config.toml
num_attention_heads = 9
intermediate_size = 3072
vocab_size = 15351
hidden_act = "tanh_gelu"
qk_norm = false
attn_scale = 0.125
parallel_block = false
init_std_up = 0.023
learning_rate = 0.00153
beta1 = 0.95
decay_shape = "sqrt"
final_lr_fraction = 0.0
max_seq_len = 512
doc_mask = true
dataset = "wikipedia_en"
MLP neurons of a small language model. Each row is named by its layer, matrix (up: input weights; down: output weights) and neuron, and shows model dimensions 480-607. Each number is 128 + 32 x the weight over its row's rms, rounded and kept within 0 to 255. Numbers have three digits each.
Before each neuron's rows, "fires after" lists the tokens most often just before its 100 highest values on Wikipedia text that the model never trained on.

fires after: " a", " the", " o", " un", " his", " d"
L2.up1665:164123112158132180213085116108147144120077153154101159138087154115105111134069110190123131165122134147158145108091161088114099155086128143078131128102108101174144108116104111091172184153133139093128170111149113128167115105110141124096178120038133084117116170121136099132099077153135152103114087130127147140102108085107151071124146174065147122107112154152126109145183133145104125133115
L2.down1665:100083082065055116127116116156169115130123153132140057085138112164176115086126120107140076140124136077129109117058071154159145109161072102102163127106101178107159168161124139160083152130215150166122149096111133148094155107078087091137137129123145104158107159161146162126159148127088133149080124097142144164109138140142071155089092064147128124142168134106094108130094078103160133141125

fires after: "\n", "==", " |"
L2.up1439:109065114115131136134155099133125110151190106132129157077180079136108124164128141131096096085166149191115199106171123151090099129174163147162116171110114127127160124155094107138115118069164112144182092171071107110087129140203150161167132085114159143101115113131118116119073138157127111100171139130122140125120126086089169099125127094070136092098060133119136130147135159129089138096109
L2.down1439:120176101161138106099058112114122141099114095142144112224095121088152114125135106140082079149125150154137122154105164078073170135149079136081119103135127127139129104155146131129121144159144098110139148148169089112116072131133096131187113112133175119061093159119097118122136112104120188136113147079172133133177070126112153170138141099115141097098143124123145163154137179086100139093123

fires after: " |", "|", "|---|---|"
L2.up171:134173090127067103091114179178110106126151134107096129147121149126149145103159163139139069177132202070166104151073103131156111110144142133107127126045146138125087127154134124143145071128143119123129106106108120142102140093108121105089186109150189164174082136134136112155093160121151118126139160104052152139186145162060193099174147166092161159109100097077094089154192064113138126162189
L2.down171:110111117092124101115088131133110129132144100166108123185151090187158145136125089120126102091102129127135084092101117120106157102148059082113099129119095137185095097137114055138114146153159132085051144085183070159151189133116136083052149096122117195141183114118156085113079148145124081100085107140175168126139072080118117105103138184125157095113089128146100124110112110145162105163131

fires after: "\n", "-"
L2.up1260:150130103167087123086113131118194120146132139144129133121120106133116155156128182152155089141121124162084116160122147170168096129232124147113176088117116147197091142107136169110113135156107133149124132165099199093190144128149109173093126115156181155171109129127139165148125116090130147129113046077096179116093127120143140144106119132109160160167147157105095116095171143096143156088120
L2.down1260:091127117112207141104153129100147134122123106182122088177089093144124104162055145100177144143106170157091121102135152167127140067085092117096100100161158094162148080141089159064159164168073148111103181144118093123105125096114112117158128119112091126181139111159090172151189132106080131174124124180156095101130142109097140135115206118154158140137106175118078086147145170127192069047136

fires after: " in", " the", "|", " In", " by", "In"
L2.up147:078147130085075137066109108107156198153145177157189118113143188172133165132116148149120101146204133122132125163175090133163130230104067143120106139109119040110083128146187074136139165095116068106128137089143117120149108150156102110119138094118164141092118131146125138150186149079160060157109138110112092103072167159103127168098083117083183179088074101098127081152118136076128118193100
L2.down147:157137114127136131092084129104175083079090136119120077128148108144115133125148121171091184120108121161090111102104118137130133144153147126121035100133172121139154122097141118127080154164120111192166162070076111111112088147106114158118119112124140092094197133108045130097126122152079159157129143132145172110110100125107109022175149134108153151179108124115163138148146142209134127135102

fires after: " was", " be", " were", " are", " been", " is"
L2.up1901:148201131128088095154125161131087054203116107161115130125150168038174077104110156195144136150152071129133087098091108166106164115165158105134097114155164089057123186142112119234096074114100132135118123147110152112094089082131157110111136076134156088145120119132143142124124157101131123115125140140125161165117145072150123108196096122084090144134081136083147072124088142117162111137127
L2.down1901:110160139137138099147083136155162154130185192118095119128123124147158156128139159109141143198109156134091104177142094108150115075121149118104167110085110154102101117143125205110172086147090101143102176083135134134096148124143097156141119112145099131089153135162157113147149069119148130131120125124071156154100136136142094087124161150110095137147105170145090142176072125154136147153185

fires after: " and", " the", " |", " to", " on", " of"
L2.up1558:076107138148086132140138152137158113113071163162117135160157142126134114128128102123128143154167130123092128098059132144125118085131124195126060156086181152103089102099170167194084092090130178170190181149172146183148158081094099120126097115129113124081092124143156130129115159170133111123130133126108128168107128143168141112108100129133085174135115201121129176144117114175111196127161
L2.down1558:166145206176124146158132177178116121092134114116120115155155087129168124086125143084195097108100116194141118110198111121152125154154062144092067124161094140099180088154129121112096123075101162130107161141119133061135094120133130101148124132137155148085119152134089145119144127177110167066131125137129129067142156154141135157119164078130141092136103107071153157133109138117085143148144

fires after: " the", " an", " a", " in"
L2.up328:076162160094061151116148157138161111169119099118123113140162178106138105100122123121160146110099157092100168138120148092138157209125096175144106111064108096139088109140118163125093153116106042097181096166203121170131209109097139084165097145129107140135088180120081133174159152126135154121087076106136138166153169118105180105152147115095136178110173105127094148157144058199131139120076
L2.down328:168107116108109109129161149169097092095172069106145105145167127127159174129150159142068152162188076177136111123059154110121129061160131098136092146144131165127117147178130110103171130101128171108105135149076075087100130166128087181147143159125150086148120151141105159047189155126065092124137122160172136116108124168154090123163137086102135103123121115140157130129142133129150113070127

fires after: "|", " m", " b", " |"
L2.up584:155120124156115109068059091120149109164102089137093119185103143157100136162117149088087108175099096150078091170146076186055145094178145122164193145100124130145142132084159136122201137102141097135131121202130170130104138142116169099148125192122136215149152087102152093115118185107166095124183182156130152140123104098108155192116166150114101142147157193150139157116110117109104124120127
L2.down584:109185142161140101144166108088111088103116155156162096137130173100144098153099131096115163161141101121142148188136094062125202152114119102137141112150126108191105110177085140108068134111155098118147118082094121173148115204121098169154121099095143090153115110131185084130164154148083132124094147127171175175177085147139116127130101146097160166097170129118099118143087159126149119119118

fires after: " |", " the", " The", " nick", "The"
L2.up2610:177059161099109067059121154108112107147138128163134114125183110135074092133102142117122151095126125094099139165114114104097182100184097114141157076157128073123127087155082096103083132104155097147112106071117105073149131136129102128122134141103108074114231111172141124167155089152188112123099164202155203140112142177111117135107172132127103107131164102183104127133129100095118151176110
L2.down2610:110081175124119132081119048133177146100103140151085146145134158117106143159136095090139101153164064137129174085107041170157149154147098131090110176113145106108127151132092138114130116142115093118150114170107177146131129142116158165125127129170120106110119154114160085132095192155175085147175120179140065167141073143121146154109165063180136054089122120091171076117079224144143145167110

fires after: " |", " Year", " Title", "|"
L2.up444:141116101134128125137110113084125117118130134119104179108168132145122071142177142117136077130128105090124167121107137132125146096136126137103124125089135161119109100103158110111163082131157074108134139153097105119201122111122135080135114189170129113198152098164122181152156167101109150157127146086116121140154118115033146100119100222093154137201144096164120082094106119143089101161161
L2.down444:141084144113174129108133087141190119090149177108181110117131104208150111090129174159103136109119086161229127135081144109084158126097146089091124152112057123213119089201143122096141183106155132073122123099101160095074082152092139099131126147113152058107150137134132142077091107121116194111105143125149175113116094117108075145101129149110166158120061163076175122160089093102122136110101

fires after: " |", ";", "\n", " ="
L2.up279:183150099118151201111115092097129138169109137204109106113152120132159034158107096138102098105117189110119106087112180170066135158110088142079102082139160087137122097130092171111105154112121150168157098178097122105157101214104098128120156120161186129080079119105150129118154108201115108126141119127103146121135099173081131137097157116105064138139168115177079077166130113111134126108174
L2.down279:153116127093162189100129088152118140089149118106113124144078092125185124099143098119116162146140156123143114152059168134120180141142121111166199160087090121130098123140132118111128121097106144159148167154160201143176161106101168123136182123103090203122110124089021162091111145097121159121202126123145116119117180104218145133100110123112067129120155206071129174104110156066121123187109

fires after: " a", " an", "\n", " was"
L2.up1984:210170133113106116152123102134192125141161127183174107138156117047162113102137143105138103116121164110154134134119128125205153117132170171079121105130079145139135194169092169154068142148144167097130080163095097119125058205132153070121133157173133135183118069103128102124157128193104116096112197099156071103145147064154169142100086115094124206125174081105111088140131122103151118092152
L2.down1984:021116104095150146119179104079160148134086163083154156100096134128115118087116117141174212149152111107128157157095173105102129121112122146137098051113159133123132129127125140117102126123103081106097124084106096141165145082110110152136167190139123121188101169125139167142094182129110085158131108119083130074157151116092100178103160131115092126132164131063139159137087137204114029086087

fires after: " was", " is", " are", " were"
L2.up2133:142160148102157095144150122091097135069149094146043122142096160139113162114126075130142106109162107162137114121133161118132079059149151096173157132100150147114128097102089150101129110187150135092127090103194138100090104099169125072147117117119079079158157083099129135111094125091146120126122108149077127113131101098116160125140104113140089134147123070158156091172117114129124146095100
L2.down2133:158117169134087141147195154109182127138098138101145117193136132089160134146166193081116107161100158114080153163127120089115102100158118124132099118128155090127086106137107101084178128137079153152131135143201165136102128105147114139115104093073133141162121127136147135146179144138113058172150140183131089124134147142177176081160137127098123136101128139123117078178067157160106178162082

fires after: " the", " in", " United"
L2.up183:079117059157112208117111145171180102117135144090100116151077140164161152167142143101128109118127140043171119139048089118115121160128097055127144085116084114125155135192135133104113122155111151131118096122096123133121142109089131109063126129131091146171128108118098139140102157122096171178123095115126144146142151132168098155162129139091174120107131120132141135120114148197119104103132
L2.down183:168162140163081134118121112183099147131196149168159100120094114162122168146159156144135106123165161156145121088171116105108079157130150105166093169137097115133087166121130129120162139040079142171105248168128132192127085133092078161079075123096148156138134107102107175133105158153151155144169166104135154145143166127128161098114081133145102150136125124131155146130103121089176150144140

fires after: " the", " The", " that"
L2.up1462:107048145145188124114124102128136118139167138113124159122120130060119060139144176160119107083128132105105155111115149147045132153186096177144088111166130155089128148121141158136116158125165132108109137052153112125174152118129121132133153174101142165125122132091150137156194100166143116118165117098038165125133140131119063129108156104141119141103172080124131103103132161097158104113088
L2.down1462:116157124093152144137149107160093099163164152151144160118100142129138109140130169114110147142148173118132140118127117100157092139119081112132172125159144124100185087121151139150102148103122066179161131183103142119125149160171110130071086161152067107077127098094148098114157143197160133148117142109148104082090073098090049134101228123193165090070128144142124190111117198130117067150124

fires after: " of", "-", " and", " in", " to", " for"
L2.up628:110051112149133115194031095092116085089100084131152190167119075139137179107121156097135146131121175068126039049091158129104163069119116156111128134175118071105106149133159161114159083173080113125125091151141085114077027127119162064096109148133169106139177154140132095128137100034144105079116178130119148166130109150153132112121104113059079159148123071156098142119147119159093144131148
L2.down628:127183129179115146081123163165147082117133133147128105143123188160062123145096094124150094098137154077102115190144127129131134120160159154144101110141111115134088111102140097106190101190139145091138136108115148163143162178163136155128099169165193130106140069101173133136101122129145129118155118139103083108121130120151180101145122134128124121122060124105091108105138216153064115128132

fires after: " was", " is", " not", " were"
L2.up2239:129133164091123130161109134128110103072170100136119124085137183092135060099144063081161127176139091116125118103101100142154088167116132122122112160053109082048164210181121134147154136134140093100132132136161118109129098143076175120127116065123139120106108115155121110174212150127154061121139085101122129064126100158169090126143097161077119144139123088136112132146094106145088097154152
L2.down2239:147067147145162119121181117170146157143129102105143123164139084088179141128097112176128073063127118148111166081135169092139121111121169112100105146099103114104175076193209107091126134203153116072174058116158167205167135100092095126127106107090115119175091161063154129099088137128128212101102108117163087113083152102109164147095148122151173117113191110115134135084072145113125093094124

fires after: " |", " to"
L2.up517:134155125125127109134126167108121130156114068142128153121136087083070125121130176087107058121160158132131157104156152146110009140106154092140140115120116195171110057123086131165189112101118135131096125136128145142194136157100085132124129158113124152120146154074156135108125188142119136139166168142085143172122189160124154107099127091084127106106072128112113122091119163159109125156171
L2.down517:131119094161140105157114111150084167130112145130135154136174121159132044135054121191118125115133034121099031144081145088093166084146105096137090171085086189156140195129136072158131101150187180110095119187173123139136074070112027126096132136143065150131153112136115145167121146090166107084125232154117134104158120102150120072132198113205125068127109079144166098156145169131136111109133

fires after: "\n", "|"
L2.up861:080135128097118153121079092120087107127065125067153096139062120180132073114122162139130079154121087152130127090117099130098093124108123087173108128104122109101109189165151116109073112101126157105117130111122111076114179119109129135090140137096164169125089146122153080150105132072101090157073116170089120064134094100119141085130135183154133197180107084113098117132109143148101133129170
L2.down861:168170084103156064104164163180134155090195142182092115099160135134140187137161119125135096103164099159104101129144096136096166117165158048088136053154132096153194115132138130151139141074123129114150059173093093108128131137140110140119129085168087130185093113102095163056147139155131112126117154126162113174137102140115090144091107132191154147173148143087102152109150059065145091112140

fires after: " of", " in", " to", " for"
L2.up770:111138106150054164124139084183106170140142117177093119167168124147147158171099155075103176140208181119127090128110109169116166106162101179120152124132115080166117139092123127145146062136096114146137143141151128125102104158112155120085074147191197149127101111117135140170118143106109092138108165106072155191168101158145100095138085109091105185071109140150111079171166116143103138133094
L2.down770:130189144141129146084077088153102096101134095107177154133165103113138143130094111133066103168124139122127124192183138163167155076078157169130130091119068084175113121098108086133177129115150122158100153113127026114100104135141067056168148173160134136061143101173127120182153167163072126107161106078176111102073093137124112132163156117173135117114084151165118132089102126104098139110112

fires after: "\n", "|", " |", " US"
L2.up2773:086144141172152171120063133153106115131131174184170141151134111156110182107137224157205086107103133115130081146144114123092093101137179155107137194172069109140157091130085126106089127122099175147132106115166119159082128180165090161140157090125143105153121123196127163230157165163122117079115140108187092141145172178143144126061166106131080114065104120133144170098117200131123151171118
L2.down2773:159073196135115121066120134133127101112141125127097118092113099141067149142138130140118151127109172108104112165090123187126117166123099157152181091061159173122138125189149143140121102056131159167133108181152103060066156155131126105201159118170126108123107139146158115186082083122111109119153127084122061104111140108185125135164131090165054127131129125087110126058119169196116134148151

fires after: "\n", " and"
L2.up1145:184113084088128118138120114108153126090201126125074131107161088151161155136096161100114097064129119152116095110175137144075163087093118113096099170161137031152152139114120153107114129124185099113098107108128163130118129170122178165099117084105126172125154167168043120124099120137161102079135094088160129139186119106086164160110125068102127138169074113133103143177120124119107127111195
L2.down1145:145117134076154137115137133141109117157124109150119145166169125092179103102129097164069091142072169121115097132136132137080095128120168072106095106140117090157112127088119067113145107119128149116171083095121114128091130124143076112106152105149164157152145158124072117115136096114109116102142107196144093167202137097109079075153177128135152145126128089136084105148115085134099114072104

fires after: " |", " 19", " 20", " "
L2.up1718:173112092137149116191140152150121103153119150112068081154144093113104168103121133102108143120089171080109122098099091129112128162130160119155137131131087142133128103109121153124114092084124104098136116095130104136169106157160187107142141128102134182118116138102091123128068110059182103132134155211074118104145161112182152145053154094140108123155125082137129097104205168116118121109146
L2.down1718:094159099096171129180116097162090085113157105134147099136131131145097120132124184148125138120128143171151125131148089112137108121125043070099114086066112109242141128095159065164112131110110089191128188128166101156173141079112111083110154138112103162087125106104137155112154130163161195164149124052106105099114128146128180138094150131165116137157073147145075127121120123105150160105085

fires after: " |", " in", " on", " at", " the"
L2.up1591:158113146138127110135084154103104117171125096132129103139120152158107157136125114159105139108178060067144120050127107141166136071129057145179139130122125170131109126104081163193109100144093153147137144114148178124096115104083167104129156155155092163113216117117060136154108096189120141123094120155154117196072087194127080143104139140128170164107096145082169110179191120134177166142085
L2.down1591:202134136142175135067114092139141092123079163140106169124077147123146102121070131079166045145151147127102124080148117107116133162175107130151091128139117089079121141127116156155122149137087092078123103123155106143093118121127125170164156092082111169193164135136115138101073138191114114069093101160200147072136114125101199091091107136156123128097136143088124091140104153122136152097151

fires after: "|", " (aged", " named"
L2.up36:114144149177208052159124169148146105139097076057193062080170134077099144113119134123155105127190039086122127109109139164137079088119159122176120159123098084097134214088112141116133119112140129108135143085147100136116134162169096129105093104192164147119172108111106128081140133067107125126084176129097118105172180127112154179114213155114094138110148157138134144131105152105157112122093
L2.down36:089093110121177140197116141116102101101097141168088086127116123142094129106148164103125132100144123153089179082109110116111161093124142071112107088142113068118156124153089116129144080123115152132094084076116152056149141170149113146055180057130161098144120146096128153104123103087127114178122106140119108109147111159094122122138129192079211154112063158119083150122150106103104118121177

fires after: " the", " The", " |", " of", "Z", " National"
L2.up3061:129090118152155138127103142135065135117137199137112123084188085110119120153121106176031121154157136137149099164119160098136196149157097143066144200107181076138102101120148149179087105102156196131070111052137100179115166129136125194128157088198118111141114097171174160133136174095072182146124126116091073085171138099135058110095102110103159089101127103195144130143148122172132136118131
L2.down3061:125083126146111151067150181131177087112097091150155104136098097117152085093076107150120092143098139162106144165164122078157074058188115167111134099174156111115140101186164101108126155116106163120093105105135149152172157107148102139079073188136096163188075139086103151213120123174099110098172114155122136141145116128094063122097146148151099115165102105107154110126150095164103126115107

fires after: " was", "i", " is", " as", " an", " not"
L2.up1185:202158161115127061112153135076135092120112173109126150124108141068172154119109138163147135120084108132181109110125181167162142111178165142138116127147108173092111137122125139145140130161141100064091160116119153113119072139142166140113150148146103075157121093178161054108092128156104172086125143114091154145139162176144188140142117102175062142129135155044094173132152081093153129142137
L2.down1185:086195105139110128125164130200173154193166155120143105152175158166118172175115092137108138115151190071104144113157084113154154123124064083124100110103083114119120115148139118121118057157118109157090124123091152137132150124086064157103100172102150164074143207156138116159129175116156125135137170135115113122099165111097119186112157177132124102132160123103111136106120073135101141122167

fires after: " but", " and", " as", " if", " in", " it"
L2.up926:160136107109094203114104077065115120128091121081113132134163128094136115107132123107168169093171173096114112162177142121134108126130137052129121136100079092142103150169153160092159140168103135115182120104179052109111097191080109119133132173126095099160159174172084114147120122135069110170109110074162165162131136119142160131100098146094105087196098104043121056165099161109135111128151
L2.down926:128199167136126132115142132132097113142123181147130075110137092105151098115165152098153120138160078095106142153142081129126136061138128118171082115028144186147161141109105139159139069082054175154099082114109182147139153131162116113115179131145109184127116137101103173136113082140094158151134137132156155140170144109080089139117120156139099148128115138142082135144065120113146100136178

fires after: " the", " of", " in", " Summer", "|", " at"
L2.up919:072129143143147111093113129122111130112171152156119074111143060166181080155134108058130124152186139120089127076080103085123128014135116106122187097102135090185175128148148104096133126153060139151070118101131107124067156109177087102080079145147102132081143120108121069126144114121140129161095118099122171080204123144111104171121130169141149117131140138099068151049122144153063122169129
L2.down919:150101075147137165142108165143187103125105113109155090107105187099104154128145129108096130050113113134120144170085099087073197116149134147086122144142180129133103153115143102145053154055109114108140050055145146156126121147109078126160145129109080110133134129148104083177136157164113123159151122134124149086154163095147120091120121093145109122162099134160125180094125163140122152116183

fires after: " |", ";", " Preceded", " Succeeded"
L2.up1915:124122141116080130169056134121118109110153121105093133165086115153095150188130147134163152164168181140142150160152157089158137111150144181062169108135079161162148156151065088128118108143155135119139121178097121111156183104133172110127191090083173112192101185149187141133117194104145109139135158175050029039175140162124139129175103101124123085122148100086172105134167128215150115140171
L2.down1915:120118093146106147123101135172115143116162152142144132093155109152138115124121135145104113150123171141118098148187156076169128078187104135142066164092207202151109136075146079099175130122165099172170171119143143148094160100154101064122152088070101145125179154138075118181134123166179078125097100117151153115142084163152124198144121132122074106089124147100131110150118117150013165081158

fires after: " ", " the", " in", " was"
L2.up2653:112122135127149141079097146100159148137206170097111135135156122088089120138078131116115153151130143149098163069163108068104126158076108195097127092112106122106132088117169073130080121120115164127105218110099161078071064147130149112090123149168092071140132168158105096198139135183144112125088121146063157116105126129182199172155138085102172168091089133182134183121135149132094135188110
L2.down2653:164130111100094177122083102109125083137075152081088096087191120157132142098105122103112117076152094144131104109163099144105108155100086146140151139138124115124093170107123139101093125124149103074081157144150106078090136125214068145107097121158159075158111106176141127124197125114129142130138139127090091146190111138170131119108138155144118093129109141116082076109162094089068115116144

fires after: " the", " The"
L2.up1693:099099156150142076130169124165165136153090111142192048066138082131077081147113095098114055149148134085123105093096165081138142149160151117129141087135133143152095155125140107151106151094095199107199141167136114146155118082135074200195146160065095144126151147147148125196135140090156154081146137140127139159138077074091155093113106097159212076165165099179148100139118148158153173118125
L2.down1693:118170133095100162089123136117125123188136150086175121126116201107105130074148138167161132095111122119111143155141142109096065095176084134124138115188122165064125153144162163104173113121136075111147162107109122110162118132105153133127079103117167115114146119125069162113084156181151084148134142178127079150118170175144138141112126136153080120100085147146097122128078116136098078165178

fires after: " in", " the", " to", " (in", " was", " is"
L2.up681:131144081149144183154117125099128134127108167092166102104140167158128167075093109138125101153125102095094132131086111149103120169065140144132116140140118079108105102160163121178121130128181154100127134115149130126081097148144153058126118118173157119115127156141132054133126146196096060093112134135104108112157069192161164088123131108098131138120145090138139125190085124095121098126071
L2.down681:082094177066122098089092089129108099113068070178119140140103091157085114103156095130174132100096133162106113123140149095135167082152150165161156098178112072103106192036116146124134121070115105136170112167149122211180144121133109136157137147120070120104094110125106192086147177131129125163155084097168124149148166173071113076163213118116157099131157095115167156136191138115123128134117

fires after: " The", " the", "The", " Lod", " brig"
L2.up1287:097067120151136115134130123095133168103173091115082151191138126080160097117108121118145136125158113083112086148139084087105097108187152125167069123181173170165140136178157171157111136091105201124138123160172087162134127120130142167200171154105117078082186099130150129125171064205093237121140084105122166150159144102112113149170094135141165114097144099104140182141111088166174144137075
L2.down1287:104131099138107136092127166097136129205110151030111075175113122066143109144103157162178142150065111108161197132109092065146150120165117143098143160142100190155092121170184137115164167079094125093139143149118104192139115116135149121148142114156139124134113099122099129126089118149169075095139083123142091175101079118128172123139121128149112144083163081099088179129108179143132080102150

fires after: " a", " the", " The", " an", "=", " |"
L2.up590:184126126092100119154126110086105172086139120179132055119098111206134088144139142143176186115100135146110089143104135077120124121110070107154144092141093084162108110133124114122075146163169161148184123132120126112128161098128042090156079157030075143133120139183102118084121096119126134149172124138164164129094155055144131168166054109072086113121132166099103084117150123133100110100184
L2.down590:107111101132091139077133107143149108082130093071142177151139068093162104147205075112091072164156130142105141088109102140195167111095140084058147144146165166107134133115134161173153101128141102134090150194158110188135161081133120131175119102172155123162111099123164148144131145160188082111131160119154136101116097090127059128123096129181110083081146135063154140132101160126128161147098

fires after: "|", ",", " |"
L2.up668:191129156164075116120119100173126149166093139099134105125161124119141154142196100118164121153157075154124137133112158135155139093074162124117167157136054174093135110183154095123108162185081159113128158064083090129083163094201140172132153127138141116111174157075099117150119119140149142138097158169221203128125161090153103164141142125081093151151097171156156159113118048150152125096067
L2.down668:116159117107095146130146114138147064107099140139111100140105128135087137115125111132108145140129126112105170106121181082076109127134122142121170106099082099137139072095117157059170190132159129095107144115114160177147147112149116047151149130173137172085076133169109067112126079120109131137150111129108147116130148167123097148116128174191137144120100125138149125129096155128136090150157

fires after: " |", "\n"
L2.up2456:119065157129109131142147116119197109127173076145136158123168107132120120160149109107144103108207099152178144146119117137130174099152148141098116163122181139170149111155160124130170171099120146185177125161108163067140091132172150147127102132150179124144164105143121131141087138100139051148194116138123127169241128082184106152165132053126118191084082137083117168136195122069148118144143
L2.down2456:116121153144057156135121164074141141140133115149147157125219137106142109084159084184127103142167159096116064113114159156122106152140105142201129091164098156132166139164110160172146118100138122096168163140121151176089045075089124129140133120148136116135152093139143141132118128159145162107126164163133119111134154170097065142171165092089153084136098138085084093149117094148167118157078

fires after: "\n", " |", " ", "\n "
L2.up1221:111095068177134103143161142116116231100109095095130101070154086150101136080146107119117157137127100154091112102098158088159137118202129154091109154126147090135156152102114128145117151120083145114138132157095080124102096124106143185110122111106128158154141141104127036143092064173156142096146122111114098109217139191204101128083143125131093139099100139066154105107176147150113140123040
L2.down1221:101140144146104171041135169133093114150110131117136089151065142092074079089097115130128129101114130128145098147144113122195120081115129152131165057103102147203142167127118120068070116178143110132147185121145165161118114083139134148125177159195128169124104109174102143165116178070146154129095095156099159168106153110100110137141089096189113127132164137179089154139168138163174102082090

fires after: " the", " his", "-", " and", " –"
L2.up1275:117151098111153061133165178082119121150108138085170056118134079138155135119101110135125108139079083173128115153129123079123096087144146108125122100110126128087157112091109074133075147166186146126115132127116143172121149129141137174141106104122090130105113142131129128127041125123170123080127142140128124144156152128122191107121086114159137125142128145088126110157133113147133149151140
L2.down1275:123106135104164100152107151094151164105099129121095070063129098090200125103076128154159144173135118173140084098122180104076141071123123159166151201133142109109100114126144132107122103145177093090113084118096131061091144125218131121110150125152136118165126181197064137155135114113137113080139138068141136118204125111113128113094080098168140135140130132159144161062136096135117142119082

fires after: " the", " |", " The"
L2.up139:167106173128103138185194157114136155121123120175127173129106112099140139143098195105109056145064139096170134086080132175130154148125131093166108094154161084123154108084090131170081139178151161070101102157134135094093127143146077067172146109118106143143132091186114145144115156103091243155116083133170167109162104107136110131106106113144161135138134125153136142164133119134141157166086
L2.down139:115127138150122149130132099154197084102137095150177172112083137132151098158186139099137109090199175120179143108184190125099114161172101102126174100118083087137168107128127155079170119167180137098111146099160107121130117140114162125093140107097084134162150127192127141084111140149095098165104119176153092148145085065100112171127156122141159103098136146165119127136127082106141136162151

fires after: "|", "\n"
L2.up2471:170125143207125082147079153073116119163160149156118069085125112194125116083141098165161133132143087113124165146124098129134100119128088181109176110108145140148086132158139131050143079112122115122125104116114124068127148114122141112136130124137133120127172079069129080108136176125120168076151115142078109097149143131102092084116118128104116186074131132102221137170084104117128171121093
L2.down2471:094154114086118179125166067164182102142125129069169047189111116104160170170134115169156142106115121126155101093143108172069128145094091107117078121146122124119185162157192124172114118177210122129213175149099148138166149111131088133092150085074161143095173126137102081146098136172079132094105126144181184155109129128083142189145145130114206079108119153090172161122090144065180121096084

fires after: " |", " Turnout", "\n", " ", "|"
L2.up907:249150176130150139093112126172096108059100102182167157100151098103103115112119115130153138090141148185087074127064151085165096199108134142130146129128164134116139085087124144070127157113090161123124059100159140169092104233086160116068107122113127132207088120136109104161117027156121118119123117151117106131139144138127157124140201078134066145091076138109077115123160117187103159156079
L2.down907:150155102124122085120114108169127120086125143152174139131123115093131132111106097115141062152121148103092154123167155130134171130132091045091180210081120165148115109122103120083157117166179169111173156110101082166102121156128121118123113142124133135090140142096115079085128108126094145102141147045117126143141122133101118136138154123129110129129100071106173140116124120137164153109141

fires after: "-", " the", " The", "\n", "The"
L2.up2208:155133142131091035103110137135150158076101168152115089132109149144123088119129118093118056125160174105132139084064161151148152118178112115120152068138112156136152161165107110163114104103158114084119165159183121055131162124119090109147144116106124103061145137140095155144157120104133166167137129101181067189115169135145133107135104118133104143172080128119147117112098122076148129117080
L2.down2208:159101195150077143144161116146092080216126135139131144190148155105169118152096108122192184139132173137139112061127150126121146111123106073124115132148149170097156154172175094132132153129135152127146143126114115104129113140071165076097229151123074113090139141116104146118173150088112127157162128142143074116140118166101099145118135112146207120096181128142068094146132132107105130127161

fires after: " the", " The", " C", "The"
L2.up19:102091147069134060080127077109082150124108138135124164178097113077116076154108146136135178109113196083092131121168137159119077142146160127064128139121127154119090162194161096137178076162082152142141120182187137108214159115101147093103143172125114169079121065122174117116142129142089118136125154082088137152123142144164121164147122099104154198142133143192072156115083121168151188081169
L2.down19:054103121144193133110101139177117162080146136155142116090133138166136120132208104103146069125135122088087188121100146120053116121167117157099085113151190142083142166166128123102141093098131101129178114132100118135121132135132085185082153075143142102123113111137169127167174187132182073098061107135142064090124122167164140174136135131137107094067167162102131179131140169129132073150176